python train.py --n_layer=15 --d_model=512 --n_head=8 --n_kv_head=8 --head_dim=64 --d_mlp=2048 --vocab_size=32000 --activation="gelu" --norm="layernorm" --norm_place="pre" --norm_eps=1e-05 --positions="learned" --qk_norm=false --attn_scale=0.125 --bias="none" --tie_embeddings=true --parallel_block=false --init="normal" --init_std_qkv=0.0211 --init_std_o=0.00385 --init_std_up=0.0211 --init_std_down=0.00193 --optimizer="adam_variant" --lr=0.000536 --lr_mult_up=1.06 --beta1=0.95 --beta2=0.95 --lr_head=0.00438 --grad_clip=0.5 --warmup_steps=370 --schedule="wsd" --decay_fraction=0.76 --decay_shape="linear" --final_lr_fraction=0.0 --batch_tokens=65536 --seq_len=1024 --doc_mask=true --train_tokens=508600000 --steps=7761 --dataset="wikipedia_en"
MLP neurons of a small language model. Each row is named by its layer, matrix (up: input weights) and neuron, and shows model dimensions 176-367. Each number is 128 + 32 x the weight over its row's rms, rounded and kept within 0 to 255. Numbers have three digits each.
After each neuron's rows, "fires on" lists the tokens most often at its 100 highest values on Wikipedia text that the model never trained on. A number after a token or word is its count.

L12.up754:180096170103107085162085136193127104127083128153202114202116114130121053158149117153152147147132127136118177116104118136133119135090158130122180120109130158174115137109141149110081140139153151144085086114111133124162125138063105197156093121150238124109103134133133137131083148109169110108070154171149152184069065130107145107130157069103153112079081129144169151131105102069160190160130204069092086127117145081144117127125109084092104126153106154138126068119142168117037158134192066104151170198131153106117154162128159170121175138128122150164103144119194130127150217129151091124
fires on: "," 18, " of" 13, " and" 9, " College" 8, " |" 5, " University" 5

L4.up60:061168096132119150106066145113228197197157167130132150157154148152158140108143106106169129118104137120106178150100113095141106104049136066204176108126148138068120126152147179134143051123109157106168113063106121132109120091113097158118150117172079113140057134144125113162104187079161145137160173182141069092094108166181124092089147120131162104103093151135181127136105124197088200117121113156102060138125152057177152172099127142136120073123165146131112126135138123134113104116074151178119120112134119202122096152160142088154092100146132137185148148067106194135128141146143077155
fires on: " |" 79, ":" 4, " —" 4

L4.up1807:120187111094125161183098154173102131138112147129151132100127150172136121163117056146140126129117165088154186157155108156089122179114155087131140116148092212095094106198140115117082163158071116118091139112196120103084124122074128107133094142131184052082165140193144141162130114126159108121178127095102135143141017102111131157165152141178169153138134139125138144164165098112189164103146124142198113140126087216181150113121166113142139126153203174101098132173081142174078122128108106108094156160145157134141140137083149121237141083042152123164095153139146123126154119089107128080
fires on: ")" 35, "," 18, ";" 7

L4.up435:132156100086140127151119135106152096139133033135112118144148140136195194138141114131101134117126157120134150113197146162075065140179104145167160124135042182095083162162129114129147148140123089173126118090150124186124129129110134109132085076136164113124131149159157124123140085114174103127159177186146146119148113105144115098165157122143188140138093159140149136130170093131180086114095122117167094154112165170197158164129154130121117128167174131152071119154044074171148162133135203117157122183131111076146161122118105165131142127133065171111145085161243104185125143137135144045
fires on: " It" 24, "=" 18, ":" 13, " is" 12, " This" 11, "," 5

L4.up1020:107137174123109154117098121136142161121101115133148094118096154166182116122112131131087137142109164109118147125192136125095154113118115118101155070170121134139131181138121180111098183120149111147138105075128109128134158139099106180124122151100146131105041103140126174111135177126101102122173150150125199146124079014102089029129131171170140099154069119166152175112133176182080088149168081111123146142165124166133091120148163069093111109124087124155125124139129128124121054140146132120132112147184087143108090159137083114131133155181137153143128132135170147143085136125106117128
fires on: "." 57, " and" 39

L4.up1283:183137105119123171154173190088201110121121094126138161121151135123227097132221098119114145109137110144150071108120126104105121200166190139158116069150087147119107151144164198134110124103113127139098167056139086101118122133086129137075097131164167142144145139142164063151182184125156105113133078151137133126115127159166067178123171109108143149134100095128128113129167160111092139156197139114144103164086229131172106169187132131124103092131147098183097149104113119141155164128099165134111207124180119119127127166104113174075106118116155129119106069157120144158114145121118129085
fires on: " by" 21, " from" 14, " under" 10, " Genus" 6, " •" 6, " served" 5

L4.up542:137168072077118110139108171137111174117137161148177142155123151138149160115119165134085129148101148126084180123163136134095145138087139145142126086099188122129152164155156171085151157138094177203183039100118129141146118120118146195108102107077184156141137156208121132105133135101109073092173142162125156128141106086166173071103236109102177159102160130103114131114144165109094096110151149129106141158126125121172126132097145121114101136121152122087125114139143167121150088120131169132150133098142160153145093142146127142146146123158131121149117128171166141074139172071104132117
fires on: "." 62

L4.up745:138166101150114101150128099138106108167172173144103102162160114142109076162178027129137097174122118140104206112165084114180114082140179142033155056127110108044123128162104144162094092134137127121099106108123114230048144130107129188113113098158155131064100144152114092144081090111158126128147188206136102176115079141150142099136114126168185160137079116162150121104114217120147119155172139160084109103169083107157127137156153157127135154083144108131131089134128120124116093114154157150173171186143144165129124142117131114134116095098156146191131102162106116166194150144209070200
fires on: "\n" 47, ")" 17, "," 6, " and" 5, " were" 5, " years" 4

L12.up154:083096126163156174134077149124103180141089135114136105171077089183154165164135151173068120203136125148145100130147103113158123067104186143079151080095150156107160131118119169071127153125174105150123094115172138124117147137130069104094151114125110138111143169127150113147095151065159110137091121116131123184105110105119172095128182125113126124109153121113167146094164158063181159069117132156152136114082113091051118139138090188053170069169111089119135081151117170109115091142101109095141153179114093134083076117154212152134134133187177091110132149150133133150122146113158162184
fires on: "-" 17, " to" 15, " In" 7, " in" 7, "|" 6, "\n" 6

L4.up1594:155162141144080127161110129125098104116111060162105120192128181175125081174157090162137172174105148057110165120118111125148147062127160138131217149071104093070086150117183124106106091132126136124055123163169118171096178089139115154115141124161128172161123104147143141095147157077169042068119099180137137177109095122114164052185142133140158107121117099201150144075176095166131103151150109115098130097154090113139086129126125079142072083078115147162143103116105126169088088132154128130143101149152173154085128169105133145180149124144134181125118146111123144145129150156135145205
fires on: " M" 26, " D" 12, " P" 7, " G" 7

L12.up864:128134154138084134174094123121126065148174096135124133090099160077155191140109106095123141131123105174101087104118065122147116131110143103152134114131114160076126145122076150120095153160106136190118125124157122178171093158061146095123148104142118105129095184104067154141134156132118114097142118126177071105088121125165142083090109158156223134175082093140168166120119126144166087128096145176135093142136106201143160203136168188126153083135127130126131143126067122167117167113131107078172179129178112139107098149135075204128116145137141115128115085183175089203135125156109090057
fires on: "." 21, " |" 15, "\"" 12, "====" 8, ":" 8, "===" 7

L4.up429:106118164143134183183106149144160079164087080142152151141108177156102166156096052087188134096138169141165115103143115143172164094153098106125069155127097160114146107125088128148084110074095129153117175112110113083081109116099109135127133140159111117080088132127133158108098086134140092132173107146153132131126126144119125168152129125110115135127105102136176101153180085146195155107092125162145116158164114177104104078092137113130111120183157153171173136131069088159132115129122172157148092167078116096092097153125154129151193152100189134153141160139129128163114140133110133144
fires on: ")" 63, "ing" 11, "s" 7, ":" 6

L4.up1405:150164099111117159189112182096072153155092093167177123110129164132071181116122074136139087177119125125137120074101028141150098165110180097173096134095109094160131137153166122099134130148151193131145148124116123170129132097132120164111115064146120125153090132115152141076153091093132130153172096121153132135133124135087137059116115145162148162163137143110145126089156163092067132091165113181159084092181153106103173128133178127147121025155209192182105090145113095209141134131161210118132075136169134103144146170220119142083131141148123149136157170084082128112113131078108131123
fires on: "s" 28, "'" 19, " same" 6, " award" 6

L4.up680:120196105114131144116100094101091116153121075155143153160107156135151113132136077160089178143150126063095167080162164126103107116159159096108187098173088103136066092111193130139100136061129148124154103100156116167117120069137124182127090165114166117078104124141145181155140163136167159129132156153138144109107078147066145139131145121152207113138084232176136203129189081110174130155100103108136124119152131115168167081066170110137120111164138114142096137127077136106144075110101153127106111197129197184099164165083130124121115110079090165093125092154160136084166136145162142126
fires on: "," 99

L4.up388:109134112118090145204169092123152112131129112125186126165108169197150151167189079160129129125137164122124148121133047097091147073144161142093140103086057160113097171088202160102119123131158153151103088133189122122107136105199124127120128127102126145146077151127183164111187116118175141072174142149138156192142078146122119102161152095068101100160083151103150150144162079115140138144132103095176103109159159167136092118139135035118074108147109129165178063101083142098112051128144179117101094178140078134118203111085168134129214114154125188145112145108173118128107155069136155143
fires on: " |" 52, ":" 4, " " 4

L12.up1643:104112134156138127118122149095102067152089127166108127134123132137113102166175107099131166153119134141114137126126037083124120124148115138092192091098101111122094128116154137110127110177128137155098145121137124116127173155105135135101069102139087124110079118095112074138117082128144095092131128117149255124108095155129155028111157139122178092144171107109120172137064074132120113106148168173134101129044125190125168090083166119134100082174176095141199137146129114149088108152137143165097197087186117177100122116140137108146170108125169165146115152087147124129150117110171095105
fires on: " |" 91, "|" 4

L12.up1507:110208147161141121235137119111079077143125123175170092177114167090170102116127098138076153136091187131089113161166100180095092169117166111117099125111115094129090144115102134078113120169100164136078108121179085179071120059132139130108086091144124103121115128088123083171059142220165084059127161210123127112139156133095176031122137135148163155131127146184122145152119161136139133104085173121152064170139158140112156097121133097136090095157064122082110101115145175188127096156116155113098136184129174130130098125135160178135150083114125153169133152166127075050143142116120142110
fires on: "," 80, " and" 4

L4.up1686:122069106120125112099106093114142101158130118117151121151127150108175177139127104133074165159149140161127143150104099101178138105181135126076149104170111151073112144151130138134124171143171101103096133085134119151119133150098101076157158165096111102115117138163140164127119170187200180133168115165127160152114154103146064096164207116153127139109126131147129113130151186125108118158139128149082136129130143114116135120093109167136100142182105147127169144122069151146143063144156110143124198221159070105150114169115107100087170111116076174139164086130154138157133136135118098097
fires on: "," 35, ":" 20, "E" 10, "′" 4

L12.up939:118143138142098148066134136086102124114113138121145118121100141094206139145136070158126162210147141109109130136135114143083134116153099127151138135095133125059139199104194150124099137088116093193161170112176098181115168118090059090078162082160127126127117216097105124139109075105104066145139091105164093130111067117144154128147115130167165113097138116087172161128132088071113116126112118140031049108145174103118146137183157088169112159098126119138138157154123114174142144107087076130130123147097164138123101153106116168122123101161090119141084154153152144191129217204170118097
fires on: " in" 26, " a" 19, " A" 11, "born" 9, "A" 7

L12.up1623:099131126126137116119136140011164159169150141121102104213121109138194132077109051115145164145115163153128145152123090121132138093112144127134187148111085138104103148150133217088072177187104154144131167099149107161111127118156127146076132118189120104152101158158098110105108110127175129134091094142143092153147124143150076076093167112138117112124084079123138128072060065132119124099115151195060134141092134103113132071136115159091147139140138102087121101215144115156160073102077088151118134179162096110102089143143118169221117110153127130194153096128155133170159164133211060162
fires on: " |" 47, "-" 4, " American" 4

L4.up1023:144139137147082170145116086080133107155091112189149165153132145189161140136151099101124165082121157100090175083154071140134152127115164150143158078155078145048108146139142181113099117128130194151097075102178130177170144099147131073124092109068110109119085140190155146099120130115187148046151116145158142150081056174141071098138084120153131153126122149095163148137107128140130110161180108119094094121176103151113125105143107129128076156145189191151170080117072149151131094123150138132130129128186073167134179137140148180146188110115126141117150140134134189125087158106152161124
fires on: ":" 43, "ulus" 6, "us" 6

L4.up1517:133165163140095149093112109159110072205169143108192118104133119185202146168116052161047111135122136108117148136127121113152151092109095122088120157137120166117138136137115158102144109190144094053158120061166124173114135125142106188148111121094155089067128130176122098166111127131184052130141153097130163115150034127122160125149121133160175150142148132138102193122159150161210201146123121156083134105140079126157126078147101129124112081133188173122134132139053154144161065136119154109131096147147129097089093157089165161144113107060129131132162123139173112141117123081062158079
fires on: "." 58, ";" 10, "," 6, " is" 5, " /" 4

L12.up1612:097086198112096089169138164165157155109121127095201099148188112073132104162082103115141137147140126161154079073138148102158142104127092143122124111144160124164137104110158170101121191124152133101089085121154112126115121063116156094068119099135145157179108090183133129103165102139134157074204098148155159102073113022134119120105142129134117110124068161104138150127151116100109118100190114113131098135147152134141110126120150081121110081161098133147081126108115140143151139115143123051089166169140076103103029186151172138089116172125072109168109134119165164216135169116113106155
fires on: " " 45, " had" 14, " Country" 4, " was" 4

L4.up1199:123164138147137120170059161140136121141118090119138093079111118152086131148167124172061203098127178122123090137149167121107144063168182171144131170123088150126155186104149166129080137138077152103118143112124110119110111127123118082126151081209155119154099148127129126139087122046151070153148148161118121186147088188129112114147139095197130132097138123151136124119199145116141138127109035190149097132104138182129113101167164080142118091133110140112119110129151120133076109120148096129076129131148172127105078182151137113096137148066128164201122112171074105086090120090183140076
fires on: " 1" 44, " and" 10, "a" 9, "1" 8

L12.up1062:201124142128088135146109144099137141141117184147152145109103189168137135157172132080136162115111160154114103097161055102129084148109132128100112079115071147095057128099112168150092117137139080112102120172154153155148076088081128164072099077119103136133106152121117095117084105045117112127145163127129155134156153155130113065120093147089187108171102123094133130093164098109134131100124164134138134112109116098134163116154078142139117096178132152113089138143066078138136131107150134129167151102113123160129101218098186119178136099123160159154118219166137086136156186145081112087
fires on: " |" 38, "==" 21, " they" 5, " and" 4, ":" 4, "\n" 4

L12.up1066:172141140097109133084125128087146097055119157127135140079107130134112106130179055101114184142116156151092119105110114141100123115123136170104134128107162156111096177090148215151053154074119108139128129096135073182117119139140091116132108141090129127142103197156147136074159163116151092087132122120137134140128157154158105124133110158103233114089110089119156148081146126133165086129094116144074133088128136126180141116106116097131101111113118194082142109093067123122108134112128171153103212126119139139176035130087172165113102128116152155150062171124132074143108122146144103073
fires on: " (" 26, " served" 11, "\n" 11, " by" 9, "===" 7, ":" 5

L4.up1183:158110118104107144133140165110192151155146158141172120113115133174118122123123084187119071135155115136143076153101100145081113164082162102156066161139098127131105140106100178156124155126170127123152102108123139121081115095152119135108110078148146165117104134174110132117085106118105113110171124151119156109114111164100131083090131151074172181148124123076148134117139110112170187115081140221120104108159118144113147135121149102126122138098135090118121107114159126133156119089106144132085158053147135154136115147125145174112154124077147155160122169095148115117168141110174106100
fires on: "s" 40, "===" 14, "'" 13, " ===" 6, ")" 6

L12.up1113:148108147166143169115115135167123082173090111181109089177104142152081080101122125151116133152123141134078139165141129101135111104172061157130118191133142177150131125080175099067118173104105206087096157174107076150190135125010046048091125142153159125151109100112117170132149100112104115179141097088129120094112129106134103166147106167122147179138155090096131115148120112070104113113108116138118148183173112130170118105168123099156137102111125198119160115110122114157155123101156117143183126157093097152123110177135127119137142085134154172145118106177141136078090124136094099108
fires on: " D" 29, "A" 12, "am" 11, "d" 6, " a" 4, "ad" 4